Weights of a small GPT-style language model, trained from scratch on English Wikipedia: MLP 768 GELU.
MLP neurons of a small language model. Each row is named by its layer, matrix (up: input weights) and neuron, and shows model dimensions 0-127. Each number is 128 + 24 x the weight over its row's rms, rounded and kept within 0 to 255. Numbers have three digits each.
After each neuron's rows, "fires after" lists the tokens most often just before its 100 highest values on Wikipedia text that the model never trained on. A number after a token or word is its count.

L9.up368:098131174083119105093138123193138109142117126106147129146178112126104087134162107135181146122147137119091148115147146132150143140101131120142146092134132138131121137143087147136150118145102102107132124126107140144150135119126110125111097083121158124150123136134135166125096112102077076099122147100135175135109078107138184127118112157113042147137165140141140115144141127128099131149100
fires after: " " 22, " |" 16, "%" 9, "0" 5, ")" 5

L10.up711:119139123084126118118157146149174125158143127112159146173099163145156167147139160136142130134109090122095116135114118152094123111123080118146154105137143108141206099149080147132111144116108063129117132098104175127139112126068155117116133164106137129160106126117132170099093130154162138105110129140121156192127118090116136087122112141123085144115123106136111151112146118139110085163119
fires after: "." 15, "I" 11, " but" 10, " It" 10, "A" 8

L11.up576:157147140082112138140136109117109086142082137105141159140162154134123132156136159141151144100115094159122107133167129178135131133123092122156128157139093123121115131108119134092101166114138152092132168139142112134135145112123154080119095116131155122134146112068097176136101128132106142156109117131137132106089144079117088096134144149142070144121140134113140114148116133159136155140087
fires after: " " 40, " t" 8, " re" 5, " det" 4

L4.up122:087132091092115099150107102095137169150120158145103149147059166132141156155151110128131099129099098134134079128111129148161122150128121123129132112154178138114133151138114077177135186168115152139118103106105129082166108109144122125124131136111145150108150121095102126118081109125142133172131150152139149113128106150120124102147123137085103136095116179156138109132141156104141123102069
fires after: " |" 20, " the" 19, " " 19, " a" 5

L6.up138:107107133109138127134099131153129116130110114185170132183137145148113157153117154109074100153148152169123143112147077110117098145166081130157119174097171144150172138129097181154107135136081078123124094100146123106111141157120149119105116136117135116126123116107137134140130152134104145133086111130130122158119183077117121106132114124171141129102105134156134120127088154085079136174133
fires after: " the" 19, "." 10, " The" 9, "The" 8, "C" 5, "A" 4

L7.up752:135158125101130168147089101126147124152118111120090139115083145119129174148138136156158101119112118139146108132142100149189123133120096114113144130175090133144081159120153140103132168144113109096156116121090151129137156131132088120126112111115137116089153158071125132131132144100143101105123165161175140128118117152148117142147132153135081144092096132144138157133129158154109110108133
fires after: " did" 19, " on" 16, " for" 6, " took" 5, " near" 5

L11.up147:084105100092143095104136144124129158122135098136127153075152132183198124160114166118147111161102095079154128156114114108094137113131136141118160127164116124109157127105122119125088099112128170137167117117122149104108108142118135108120098135108162142170143167143071122131117129116153125128156114134124138096130133110146143138156094140110118143117135118141105161182105119127139112144143
fires after: "j" 20, "b" 15, "h" 10, "eb" 9, "aj" 5, "ad" 5

L9.up708:105154139113087118148112111123149153175096184160117108146097136131141166119135173147111113120092083161127137125123091150135109132093126128123147155091135146174115149125128112168130109116118184139120123121155158127126120092124121068109105170128157104133148079074112126106097115129132106182127143193103144129099147136141135149123123136115115142154122101154137128141127115183134164138131
fires after: " (" 20, "===" 16, "," 7, " to" 6, " \"" 5, ".\n\n" 5

L6.up52:052167095131158135149131110133116135145174132111111101084133154130115117127118189142129120112107103144137126131121125162158144150103109131114141127126117146125140140136089153149104134111075163165112116126158119111143104158132138099100104137115147117126143151125090125122124160157133108145141134163116144103110179084118175149151141141087128160160106095130124141143133080153157142115081
fires after: " p" 17, " deb" 14, " c" 9, " sc" 8, " rep" 6, "p" 5

L10.up18:093140121069141097181164115140152147163144099178159152081138137078129148156121131116196167110127118144085102113135112115106120153118129114112138133134148154122128136113106142169098137155119123133136116132143121112167110130112164125129106118093155114131160132077143102097106126120143127186126125137124104161137165111114137089132119108099133132164093124115122133136131063095128100113102
fires after: " l" 20, " L" 16, "L" 12, " d" 7, "D" 7, " c" 7

L7.up574:150134098127133151191131127122126124132093116145097145156112129144151166140160135123124073161065123139115052133118152142137133138161144142144142080159147155156141149095139157129090132113113129131100136100135149135177100138081112112133121136091144125150133104121059148110098179108110086136124116150114161140128101090127098070150148173109112106129094124126143116138136102108076142143150
fires after: " |" 42, "F" 20, " " 15, "W" 6, "D" 4

L14.up357:147133111094113117112164125104161124145089187117135149159116107133157175181132139120156117101120119147112163110094135158142126122142123092155142116155138069105094127133123124148137166099109143091146129102128156097151125120147130117119113129108089157122100114090177128171107111096125161135198117120109131104100090108115136150151095180120133125146097126154105092153125149104128143159120
fires after: " d" 27, " D" 14, "en" 6, " (" 4

L6.up38:153134153118138170130141108144140102147151118119090106129132118130176164121091154164144134140107105082191084109143147172176119129158074140119135118110119139154109132095122091103114175101113116105152134113161132120150103134186109112125135125080133107123147170126121146141096127120132123106153155143120134121120113173116106167084123138107102107158163121121126082136139122152149124115125
fires after: " did" 22, " an" 12, " on" 10, " T" 10, " |" 9

L9.up583:141138135131081153136114091109137192080089173142118105151115118135139142141054159112123132153126126143149141126115126140154100161155126163067140146112104130153117149125117116126128092138089136117114125143121110101149109165102152080154083125142122085113097112094131141141141135137155173145142112123129146132133152136129145113147136101113178134126073143147105118114082131164124100156168
fires after: " M" 21, " The" 18, " the" 17, " " 6, " m" 5, " and" 4

L10.up360:118104109126126134119180127099146127148091125130129128138115135146169164095120152117154105129091096152171100087154116187136101127076110141145146094114096134141127130115085113143103132140158083161052116125137127161153099096079128129119127126085119143144139142111139150120174122126111142113127123144146104130109145129147148128133117166112112147170129145132106125119133107185151109130144
fires after: " wh" 29, "h" 11, " so" 7, " event" 7, "th" 5

L7.up635:124146121145128077151142093097126134133143197163113116102141132096154098152115142131137114119079092161104095113112106138149112169139086144115127143157128122116127154122133111149104165132116133106150111116110101137156115142133140116125093140144110141090132126058115163118103121114133155188137136139115183132123099112122097113114120170081120124162066157135156094112133121143139133117085
fires after: " d" 27, " r" 12, " D" 12, " " 11, " h" 9, " l" 7

L7.up280:136197085100095081160174128158160188127123121159157132155053131114119117165151126116142134140146115162149091123113108113127109149113114183106126101143146112123168117124116134121098120134112158158121105163086089101134105155117141133149116135140091122126157108139131102117086146125116136152150122137175140116114175128146128093163129146067094106099089170147138119129155113137185150141105
fires after: "S" 14, " v" 13, " s" 12, "B" 11, " S" 8, " h" 5

L7.up615:143140144112111119136090113168148111144114157169126143169089111091183143166134120096156111090104113132170078164083125117169109120136170115148143135121173120137132144098118123159097096088095080146110144112137128112143116141086164145133104141103128092133164133115130077093090086111107154138108150186111137119128149098148114095154109123143103123128118126103144136091125096153129134142164
fires after: " s" 26, "S" 16, " \"" 11, " S" 10, " Z" 6, " al" 6

L6.up442:126169123088124127121123089159143174133112111149140135143115169105132164178114142113139120150133084108097130119172135154138140137128115132088125132150181165129145120093139124120102171137073098121105147117125107086168162133137115111124116140117078137132138126120118115116109146083135110120132151127124143116121135140129134107156060143106122105091075174163126088066125063108159093119097
fires after: " S" 23, " s" 19, " M" 17, "S" 10, " m" 7, "M" 4

L9.up654:110140122099171121157189117118149149123160124145139121151149135112117115166078123158155133142140132106112146110121130126115100123118140138109139111132113132128163130095115105140111075093108130172117098163079074164196137123097102128072109155143130139136160137130104147145120152139111121112129129143159174141129115101142133132129140147127122126191114067126123104142135096137103109122110
fires after: "ch" 16, "ap" 11, "rop" 8, "ath" 8, " Ph" 7

L7.up262:118145115133155172132131094116144124119084119147098096108116150157132088135144125119112174176143153118140088115133166155127133125137097168103157101158142113135159149081080094153099139157126154154102105140136118104143128119187101119077093096125112106103114136151136133139157101152126167139150165116147158098146098129150107145126104122113116157120112121151135163145141129174155148108092
fires after: "u" 11, " bro" 10, "il" 9, " s" 9, "ar" 8, "h" 8

L9.up336:124131134130107152125134117098136119132086171152147114147138150171105118113115178151093124098096109113182136132157141145150071130099097121161138103155124155138100147085104090106127129107099189091129123145125146099132141149127160136120139138137126092100103089120110127105118073113120151145167169128170117136099133096100110148111188153074122161114120105120139126133169109172113158113096
fires after: " in" 25, " For" 13, " In" 10, " Cor" 6, "In" 6, " Comm" 6

L8.up508:083088153113082099156108088129143174136120138135102123129083144127110146154136138095120103151139136142132183132107108108138079125127105151108124165133131126188158143151116169205130138106093109118121136140102097134149159127093138075138098158131155085104118114133128105149132141089135109101151134110161143127104154111166119112180094093114134146130107109152141120115089184128142110106076
fires after: " the" 47, " a" 35, " The" 6

L15.up225:116119111090106148156146124129128121159105117139175169098124135068096149167092136127119148128108162144126111130092130128097143115090114154140139130115141133117104138125094118160131204157161194114129096159130144101162124104083131119102100137137165084119126134120110138101123134137119116121125112152116108159149097078176130102185120107113134109097119154161117104154136112141190120112073
fires after: " c" 15, " C" 13, " m" 10, " l" 7, " M" 6, " e" 6

L7.up711:130094125075071126088104094175140108117174166103135118171085123122096114147100161118086130090137154140083145134127133127134105133127147111139152133141135104141112127105091161139106172143125091118141125121176131106120120146108109114122129130183161079140093133123123140125122089169145117108155133164138120142081123091168089075108145162115105095107132133142130115180133105195104139122130
fires after: " one" 25, "ou" 13, "ro" 8, "i" 7, "ar" 4

L14.up652:109144143142084155138127078111156145092107111178150139145133138139166152140124132135101133137084113138098144111073115110151119114153133142122147125120112177139082137071143141169133115096153129118157150143097101130152150098158101081137078171161135137122079103062131184115128107121114150124187129125156141127095143109178123128124135148127113135164129104127133083142087150115144111131134
fires after: " |" 21, "," 18, " and" 8, " or" 7, "1" 6, " the" 5

L8.up660:142151103145153115162104142098151156130116141074096162139107129152109191117132135153096109135140143159127180128150127122140116120154126137138140136136115109110131136112098170116134124100131112106135079094151088069165115145157061092094088101127137106144103137125148128146107177109142140118128153131119128148101137087124143098143113183077128116139141136121109103135135123129101104137154
fires after: " one" 23, " number" 11, "en" 5, "1" 5, " up" 5, "er" 4

L6.up209:115170161121106094126128100125132140143100097125143148115132155122106091136129157118181126079118072126121091107129135194149104151103129085119139147138128123132150141122084113122104115105145144128152097170155151099163135136119147153099107114092132145133138088103124111092140087091126100113131132135158122111119139095113109081134123096134121163152110151106132120127117148137161174101121
fires after: " " 27, " re" 10, " res" 6, " trans" 6, " pre" 5, " inv" 5

L7.up306:111126143102107105116129108149144156156103105130111132149124132114156082168149126126084100149138120141138124120143132166161134097059114106123159112140124122134144142132112135147084125124106185174126143101143116109155105175151142148128126161117088152106141124113143136129154108104079130117172134104148103122103115120161099121172112125143115136121139148152114157091137180121086128111110
fires after: " be" 17, "ough" 12, "om" 7, "h" 5, " is" 5, " was" 5

L7.up765:146139123119097122121111124112149115165060144125098112127101140123093138151143139136103117124140104184147139146124099157159152127083130115119128084139092116119151138093134114156095100151106131108084145104124152065130145122096155145112098129129101107145143146114158125119098105096105114149154158134159120174122128149149099112127110112131132137126154148104121152095117107148121136137126
fires after: " be" 15, " r" 14, " s" 11, " R" 11, "is" 9, " was" 9

L7.up156:110114132139093146154134127155146178142092146106130121128118166111116139150103176137107111127120094168134122152105113128126169108106121132125161139137171132108108156099142188104126182120132087118092141109148148138141127104090101095113118156128147089156139144118115141159072161082133132133106140155115131118066178146127110118125087128126144113149122082120109147119119083105162088184105
fires after: "-" 31, "F" 9, " st" 6, "st" 6, " f" 6, " (" 5

L4.up733:109152130118124061108157126117142156133112141124126142138130134124093160105117155158061106115144133153138161133127141105134127154121124165117134088105087118126129133120106138137128140104141153110128109158152121134152087107116080098157107150172133108143123134085075130142143129127161197097125115113117152083123145135125155070176131132137151125168126115117121125173125115086113090083132
fires after: " f" 19, " dep" 14, " App" 12, " ref" 5, " E" 4

L7.up179:137136106109157135176154084109129178107148115131112137123122153100158139125130130185133075143096106133082109083141127130140098132119119120085125106130099147166139144147117098202114140146120128119163119170118155126136175131110129068114121120153147140095110148080099128108135107119127189104163110130117144118103123148139132113099114117117130120114142136156135085119102161124121138088105
fires after: " M" 25, " the" 14, " m" 8, " Ch" 8, "," 6

L8.up281:119101122081117120100100107151138113155106147109170105150100137173133098126121157134120139092106103127093107134151141149175137121115106147117146099149086150141139123087136165113108148139148167111156116113133143145159153120123119123158103102134132108130125151109086185136133129147128140125145156161151127151113109154116133084066093190148098153101169132171130061161132122142132147176136
fires after: " " 27, " rece" 9, "0" 8, "ure" 6, "ge" 4, " —" 4

L8.up463:116129132116107148144132093107129140142153136124109157154112139109153108140114137151153126105109062094121116136162122164134144107107098159190145124120155174130138157118095110152118157133081156138089150119119130107130112119111140091128142163131153090116107123104128144152145163114134138212119177113107152131120134074149139103120097100100124146100077158189117095122131087145124107153103
fires after: " and" 43, " C" 15, " T" 12, " J" 4

L8.up620:135149144119176143136118109126123131213113137157120119152111119188133120105111167174122144109118117140089163110127125124112092131144111132139135147144109129176109149110111082089129147098097166164132103135117108114146128118074103119109119104109094107091100134115142116142163105139103190175178136147153136125139157092152129113104128107089106142117132143162142127151122137116144131125138
fires after: " of" 28, " Comm" 8, "or" 7, " Indian" 6, " For" 5

L6.up615:094135133128141145150088100117127112147183148110118142140114098144125166116144144152145114144132132134095114136134142134173114114165109111152143159132131145165137193130100165099110167123117146141153153067159086117150103107120133099118126135119148151107092146102113181166123121127115096133145158153144132131122099120109153068134101171117101122117151154137117090148119127145068138092129
fires after: " |" 21, "|" 12, " |\n" 10, " G" 7

L4.up528:144132074115117118099130118145142169125106146097131116121120109089074144118109144144098137113104090182159093138081140138105111152110112178122156134102106147130118115134114144093111142071163129119081134127183154146175108129097110127160120131163117085146144097092118127136106166111131163161115113123114155123097121170140129087154133147168142110155108113146106119135129108108146121136154
fires after: "-" 46, " f" 21, " F" 6, "–" 4

L8.up91:118188137140117090136148082124133159147090140125137091149103137159159171097177160130116107177143122129098157094125095131136093111105164175132148103121085152192115152087128131121153102127144170100125091159151142118136153137108114101135114114092139118130128124121139098153163114097106135163167147130151084114097122169165117119104179115106114155116128110151118140130128139141121141099117
fires after: " For" 15, " Un" 12, " Democrat" 11, " Comm" 9, " Nor" 7, " Bel" 6

L7.up623:143112122106128150165142117114135112138121134170139138166116120151124111117166129147081118117106104118111120132085136164182155128122141119148156118143104131151106174097139125103089130159120107139136099094131100138150113115113115144107136105086166112088102150110070154152092179127164115172133148182109127131128157125146098101156123151097068103138104126125133102121140104130048167128161
fires after: " " 34, " |" 15, "ro" 9, "F" 7, " G" 6, "op" 4

L7.up527:191132117121110109138115144107159171100129185149146136137097125099160130167149112110103124169112140144124096122085116117151133080111174155103143108142111147150116157102108159145107143149116103157106061133100136120154120124157169140104128155112157139105113108073111114104117120086092102155144122150115185168126106137125090141115114132131106099108112157199129129134145140161111149129112
fires after: "w" 26, " g" 15, ")" 15, "," 10, " w" 10

L6.up598:113131128136104138132147109136148151141132132113104109126136099071157132135138115084135137082085130124177102160069126114131125072100139118108144151115111090135143141146113162137123127145102121146140075121158114109136093165141114135111120129144177061133128104082120148117110149076105117112119137154160173159139101106156127111093146093143105121127133143135117142126148075146111120133156
fires after: " g" 25, " c" 9, " t" 6, "g" 6, " s" 5, " Z" 5

L7.up653:074107134126161139134083084130144092154112149149134098140105136182119168144092149119133111110107119121159136144086147127152136169114104152136152152110186117166106120093113149129138134171159155121083142088157141088113129096119108115144095154136142128118136119141101125136127107112122152123125134100118107124086105146182114082116148112140104199114185088121107115127124104108151129126127
fires after: "un" 16, " per" 11, " Con" 10, " con" 9, " inter" 9, "r" 6

L6.up41:142102127094116154105138104131146119111164162174122156130129110114157161143119136118085090167127113167126133114127115190130088166083116168118164087143093157161113140131135161129132151113110082116149128116171143131103155131161133104110127134150127118104139123106078116104144177154127164114148116119124104146129110104163165097135124116113125150143101126170105120115102121132130132082112
fires after: " h" 23, " wh" 11, "augh" 7, " Sh" 7, "'" 6

L4.up88:093205140120108121168101096147135139145086117133122125167134114102110103130114100154140134115111087121143108151146099140123158153089125135106140136087098152152108143108125147151119180095137143112106103156139142115144142108149121137152105182149167068142142108131111097138090154081121133196114097115114144120122169131154133094151096131170089136173100101134138105114121110159140131131131
fires after: " \"" 39, " f" 12, "-" 12, " (" 10

L9.up359:128149153117077122151124149148154165139128142078121104134131114112157110172148117143094101128099160119130107133136086145136072097076124066157165128139149092140098145112118141128132169143156161152086121084105105102150083115123137122140142093120123112115167124086101174136123138121085133178109151119137107156137141114169087092157146150140140102135147135121113157124148150125112111111151
fires after: " (" 21, "er" 11, " was" 9, " cre" 5, " be" 5

L11.up581:135112135103153127088153113089099111109123149130132140117114120145159137147114161120150151139086125091119109124119125164134136120104102157085138126156120114124153146096112116115117130114143169115158109150146151104161093163126127116093094134083131137166178111162101140106092132096109101113127137167162125109101109149118116149150133174143161116113099130124127127124131158118135140125146
fires after: "b" 15, "s" 12, "um" 10, "%" 9, "h" 7, "k" 6

L7.up663:114112100087140174136145132151111132138136127183093108148108157147153096117115155108111112094122124089099129132144148164089138150100115132101160142099098137141140164130104107136121134111096111182083127145126123116142114099129116120106120140142156131112154106092126126127121106133127150129153150106120136084132133149167090063125147134139138135182155152102130123130142116092158130152177
fires after: "m" 14, " M" 10, " de" 9, "r" 8, "l" 8, " Cl" 6

L14.up244:096148134106144118170113077100153176122099143161165110097087148080119125148092161158153110137108120098163120110072087151147122148117147152099173155137121098116117147079118115116098172090121127126150155142109121083138152141088159137125129132126100106150148142106128117135116133106149113169153096136142161139123168131120088162132128113127122149102112134142127110114109118136168181150083
fires after: " the" 17, " W" 15, " V" 8, " S" 5, "W" 4, " qu" 4

L4.up460:126149125125121100148147136146130122134108114128128145147124122085092182158148128149138102112098088154139075116123146166174113137144120129133133100159072143147160131148106110132128170116120139125084086142142149129155079109172110109139112106148170137115150088072121112118138149168101150150096149134151147116110126136128112108121126158090114120134144152120125136123146124114129130161143
fires after: " |" 68, " " 24, " ex" 6

L11.up425:165124097110137126101131128124130146113081128108129125108134152122133164110058147151126118183126100103145116129105126139138125147117129151169161160122126168160120132113125170136107151123100143145129122135141123149097103172098128125146110160135176116122133105079144194174155120117151116123132135160147144103113153142109132097116158093114109111131119098172125136125116067102098142143151
fires after: "–" 57, "19" 8, " deb" 5, "-" 4, " bu" 4

L8.up250:103116109111127094127099141105132108136112158154110132127105115132092103151149178118126090141129136111097148113110131147108156113097115158123161114120174130175090168078155138119146145118087155126096132132150153095101098085107118117108130144097095122096139118098113156114150126123117152115155156093115147142132128070110126086147106132140118149067141136130118173115139143108128131100148
fires after: "r" 20, " Fran" 20, "c" 14, " Rober" 8, " con" 7

L7.up382:106134144111124106183145119112147157135112140125115165087088123157116144157121141125115101115080129109100086131130131129167095163166128106156136110106184076095153131126139141165103171138141139099128126104116173088122145084091128105113084123113136137097143139130163125143087108112115172134093146180134123148125134150128105109173117133062143141090132141120120097171094112121124135128130
fires after: " a" 26, " L" 15, " l" 9, "O" 7, " " 7

L7.up602:128132112118101096118176130179119114131067171122111105137108135126123100167091181131142116138123128177133124127145120135152134148122142090115142142167146174116120146156084137141112115136120122139087077106142104124138147120075092121097106144121106118144159086126107111120088102110152162160154129150133145118102131122131131094127099147096122122106123113152123137174137082122103178147122
fires after: " R" 25, "R" 24, "B" 9, "P" 5, " p" 5

L10.up412:106155169146158141138130082093148120151110115179169135112137100129150136145099171132109119116116100107150110110105155139143147118162122152134162141142124146136142127124113114115101092117111108155134137131128138131121120138089140135119149123085158105124135152110145127125099129125092112165105124148131172163137162134074098131121083186066123132178108122114147142155186109131099137175132
fires after: " |" 18, " App" 16, "s" 11, " Rec" 6, "inal" 6, "op" 4

L8.up307:124134120109092117107142073100148127155139150176139123162130125056165153125115163157135112127102085159101147136118138127137130155118098130131142108141150125134085133107130145162154105113110124083130126110104132092143170161139123116108096132107133085076148122080171114095088113144119167126124152137151188122087117126129157138094139160123150162158100126122115140141117109142100097167123
fires after: " d" 32, " D" 28, " the" 12, " and" 5, " N" 4

L7.up594:164128159110108167112135117098155129126126128168138129132099151127189181139162139134094140132144065100148204135133088115147119123109083136125137105149130160149143139121114126138128142136110118108151128110144110124138130127094109087146116156081125117135072133078135138131100188148153120153100155142125156162113126070134125107116121117153118140151124095135111143123155076142088161081148
fires after: " and" 54, " to" 10, " U" 6

L7.up576:136136151103112149120146099118137142147128136111154132115151139114152145112060125118127121181098092164121087129089147148135130129097111097091131147133105143186143148156069095140091141099083138192173114155136127120131132118112120095127131126133135107147091138142143163167091087094112150127114136134084144138152144166109158133102142109108147137147104120152133124117106143156119139128137
fires after: " produc" 13, "," 13, " M" 9, " " 9, " in" 8, " at" 7

L10.up479:120126131121124124140103137136124116116150128155111126120079131124120131111131186117131127131130086127102084165074178095161148162128114126137146139116128128160173133101111139139085110123136166152109080097130116125138150090094158135106120125125138118109114174140103116142093131115091118113147119152095102122087139129166146068124107165138142113109129118130111065155176110088121143144145
fires after: "0" 38, "as" 9, " " 9, "os" 5

L8.up721:127141141122117117165142122130140130132143096147104159146103135153095143148129132144086108129102117106113107132119136151163073145150148112123139074167107152157166121107128127148130160150099105122194136129109115096135122139099127087119104085114160125086111111110159117118100148145126113110127161157102133175112119134127116106120144185095136125115098158115137133162133117133112141144133
fires after: " |" 21, " G" 13, " " 11, " L" 8, " W" 8, " D" 5

L14.up4:096114117131138143122170121153151118158052133154114115112104152099111152113145167103167124124122124146111119142111094142113089106113138132100118127122054130150134152085136088151138119107159166106062107145118142152149126158117091070141102115128127089134104144124103151150131123133131112170114167156173139124092148128146110129143170145114108116153072138148121113144115140158135126089154
fires after: " of" 31, " |" 15, ":" 6, "ing" 4

L9.up663:144132133126113116152132135151157110131132108085128113144113156112122121156097187162107056164102120157157123105134140151142153098145138103111166115157129139088118209128135137140119149131123121133108128121152080128105135127095105091082121156121163078085171150105127110132146152113142142096107140134155125151082167071127154095122181115113097129165124088145132134138131115154106098150121
fires after: " P" 29, " p" 23, "P" 10, "e" 8, " le" 7, "p" 4

L9.up291:143183125142135121162118124120139159162098141150098130116157152131132128141120152141145096144129133145109102136138111098131084142074110145103134079142103128115125161162111115121120157145167160081151106158099152080145130144121147068114107102111119104105134099088103128116145150122075131189127142122133165096094142125132143116109131126113108156154070147124127112128124160090178109140137
fires after: " |" 24, " of" 13, " up" 6, " in" 4, " first" 4, " d" 4

L10.up431:131136146080168119147173117145140136168134124123158142108127099107132115110114128149196174141124101131123148142104071134116084126126128105131124171119083111162152093106109113186101145119150116175119135138177083150117114113167158115109110073150116124105119164146140134130119097103081060139137133090168135107125153119103102154122117134128114125111141086133152115100165109162166135091125
fires after: "os" 16, "el" 12, "z" 7, "s" 6, "amp" 5, " Jos" 5

L11.up596:114119120138144146126090124093143141102131154149076138112066130141103167148109125130114121120081133116138118122114103138146095155155140150133142109137111149149151188117163125145116172147132126125136140145136175101134112152107100112122120131144115102091114106079150159127096141097132155172142188132132136128116096122101146109122173103121161096077114143137114074110149099143129124109149
fires after: " " 31, " the" 23, " |" 12, "itt" 7, " F" 4

L4.up148:143126123118140088134149138129139119108160145141154143137116154095146138122146110134085138100123090116137121121086117136134097056106096128142141111112093137122146188144098136148126169150126109098120051124171112123136129123097143072089112139142168104137109139114138099143145137135133129137083122127140108119119148088137152072160133153113096134161088149161121138137122117172093133131089
fires after: " U" 26, " G" 16, " I" 14, " P" 9, " O" 5

L4.up503:146107097109142109157165121137137151124194172126113133147117106090168146153160138125148126118101100124171101149133138151137108149132111163117137111098115117160100178089115155130118156127108091114114121115154142136146146120170154148094119076129108102133135146124141097121105132124116163118155121121126141171132110155143128105118114126150081128115099160148113094103151115203176110072117
fires after: " h" 16, " wh" 14, "’" 9, "'" 9, " H" 7, " Har" 5

L7.up144:109177100129143132151123135121134139142119136113110165138097132129122162124130163168121146123130092121131110115083132147155118077139134106123147142170107143149121164117116132101121142112093122122128147131117136108134078135072128099133127167126178122079098175102120176143110140109143086134088144167209156135124157119096111142169144146061096113087120109143129131128129095144097154129116
fires after: " App" 18, " G" 17, "s" 15, " app" 8, " |" 7

L9.up45:133148077155143084152151117119151136131136142135141145143128145123133175115124120182105151146114146147125142105087109153132089048103138122114154102143085111170124132130109142133131197146122111101120095105117151124111128160120185108102087141142146152102081109096076107104102124130136167138117153115130173143134140135118147120109138083106116133189137127169128092076077121147134135116141
fires after: " f" 24, " imp" 14, " c" 12, "our" 6, "ert" 5, " Cons" 5

L6.up327:134117115103115102092128131116154153135142156168144148179112157129165166113155095134102149172110089109156127145082114139110099154115135146081147132115112103162128147086098130194146129120141108094139114132118154124123109127134152130138112121086171154125157114140131110105128119163173118168134124146148149108127129129186098126147131119151171120126103171166117160106117156145123143155117
fires after: " th" 23, " wh" 9, " w" 8, "w" 6, " W" 4, " h" 4

L9.up242:119145083123084092162101111104130181131085141133147129100145154120147172163131149141172109134124127128090087095129118111089079115158149102107142082112134135142115169116074168154095188125165135137160085149088114123167125122140149101108132087131153122101135117104126139111133126145118135185124122105103129111136122125114128126159126114109128130129087142173133116117158107130113154131152
fires after: " l" 37, " m" 11, " L" 10, " c" 6, " old" 6, " g" 5

L11.up217:096182110125094164125153084104148156139111121123158128092125104090170109128116145125126148155114108113135124106066103140090102152175162143121133149152114087164158097107110117157101106120112133139159115128132123151147155120141173071161122136135110122125126075103118125106116130112099091139122144137155116110102167114115109130182123144168151162120128134096112121153151139110125178131117
fires after: "v" 21, " the" 14, " S" 8, " prom" 4, " opp" 4, " F" 4

L8.up279:155131131093140143127145131118099187128179115090110149151144117103140133144136172157083153157111093105095137116091148141089094081092134116164164066147119173093130134100072122145105092106090129154150120101135107091187132113124103122115108104123160124145100144108122121120160146148108132107114126143136145107137127101178128120112105124136177114118120118120120145156096101121075106128110
fires after: "h" 16, "hy" 15, "ath" 10, " Ch" 8, " Ph" 8

L10.up223:147131124063072136095117097170134161140101128124116122160116167102165141150107147132145133167101099125137113142132126139086103166118100121106163079139108127149161102092049089141088133122133111138112130162115118113191142117117113116132118150151126129142101112136146151136128110117150131077160124136148099125108115131150124118142093121129169109091125133094102077134115114111143161125149
fires after: " M" 21, " K" 10, "os" 9, "us" 9, " H" 6, "h" 5

L10.up314:094148105127138083172118125128151139121103118139128134098162126112161152122140132137115111128134113156122123094077087144093112143158114142172109133157143099139118172135099140119122147156127141138161104139154117133120106129167179142161112113151115152064122106072128115131105111121136131192160148120091167129137134125136143156134106096112138132159106087144141135129086127141111165149129
fires after: " the" 39, " The" 8, " l" 8, " c" 6, " f" 6, " old" 4

L10.up558:094133135128120149125107093107138148118162149154099112122095131139144112140103128123062143098112148127106140099082114119083122107138132146139143108143094137157105170110117121163122113155121185164092126135100122136119127148173178092146147100168155119113096083102114146127143100137116131147170153124144122122148152128162137112120151113107109133132130147142114152098143177113124136101152
fires after: "or" 17, "r" 15, "," 13, " |" 12, "m" 11, "ph" 8

L10.up326:125156129097139097150125127125125158124129134150166112117099113116123129180086125118115124122105121151076089119133139152086111168126173156104127122102179126125142134083110077165114131114139122143130106148067120119157140128088146123114113123109106140118114118138159135116097117137125138184143095167130153122142181097127171102131108139098162118105136127182135117117131114119123134152090
fires after: "," 18, " l" 13, "B" 11, " m" 8, " L" 8, " W" 7

L10.up564:116135150079132155163202107157118109124121118130115127142123095130123130151091152110104136180139093159137148133070134147102125110158126126131131180133143150120131178113106109143120075133090100163079087120150131153152106075144117091106135126140152142143107130121098156151141134117115114109118150112112133133113100137133156104146116133084146096102164107108110123150120153111113158113108
fires after: "," 35, "h" 11, "os" 5, "ed" 4

L8.up269:140100136110097159134174126141127120098126152158106112155129144131137118211102121158129153161117106128159157120131152127142130117126111127100180102149139184176144114103117116166100142140119098139108114153111136131164125116142081108103117135155157089145146146138105169117113137170123134102094126156128139127113113088148128088117126088133106101141143108138113095117128117120114095137109
fires after: "o" 27, "a" 15, " K" 9, "os" 7, "h" 6

L8.up288:106131133109145100130100091077155133127128109150146168124064165139114137126126134136084141110115106130112126161105135142139084138127086181131121125137182116153162139147122145127131184156121168109159110144116131111131104119112165100157099126147160096120129130145162154129114123122154118156102132143163143132114166096141091130167145150089163156133119140159129124167170136133098098102086
fires after: " a" 32, " an" 18, " the" 10, " A" 7, "A" 7, " L" 7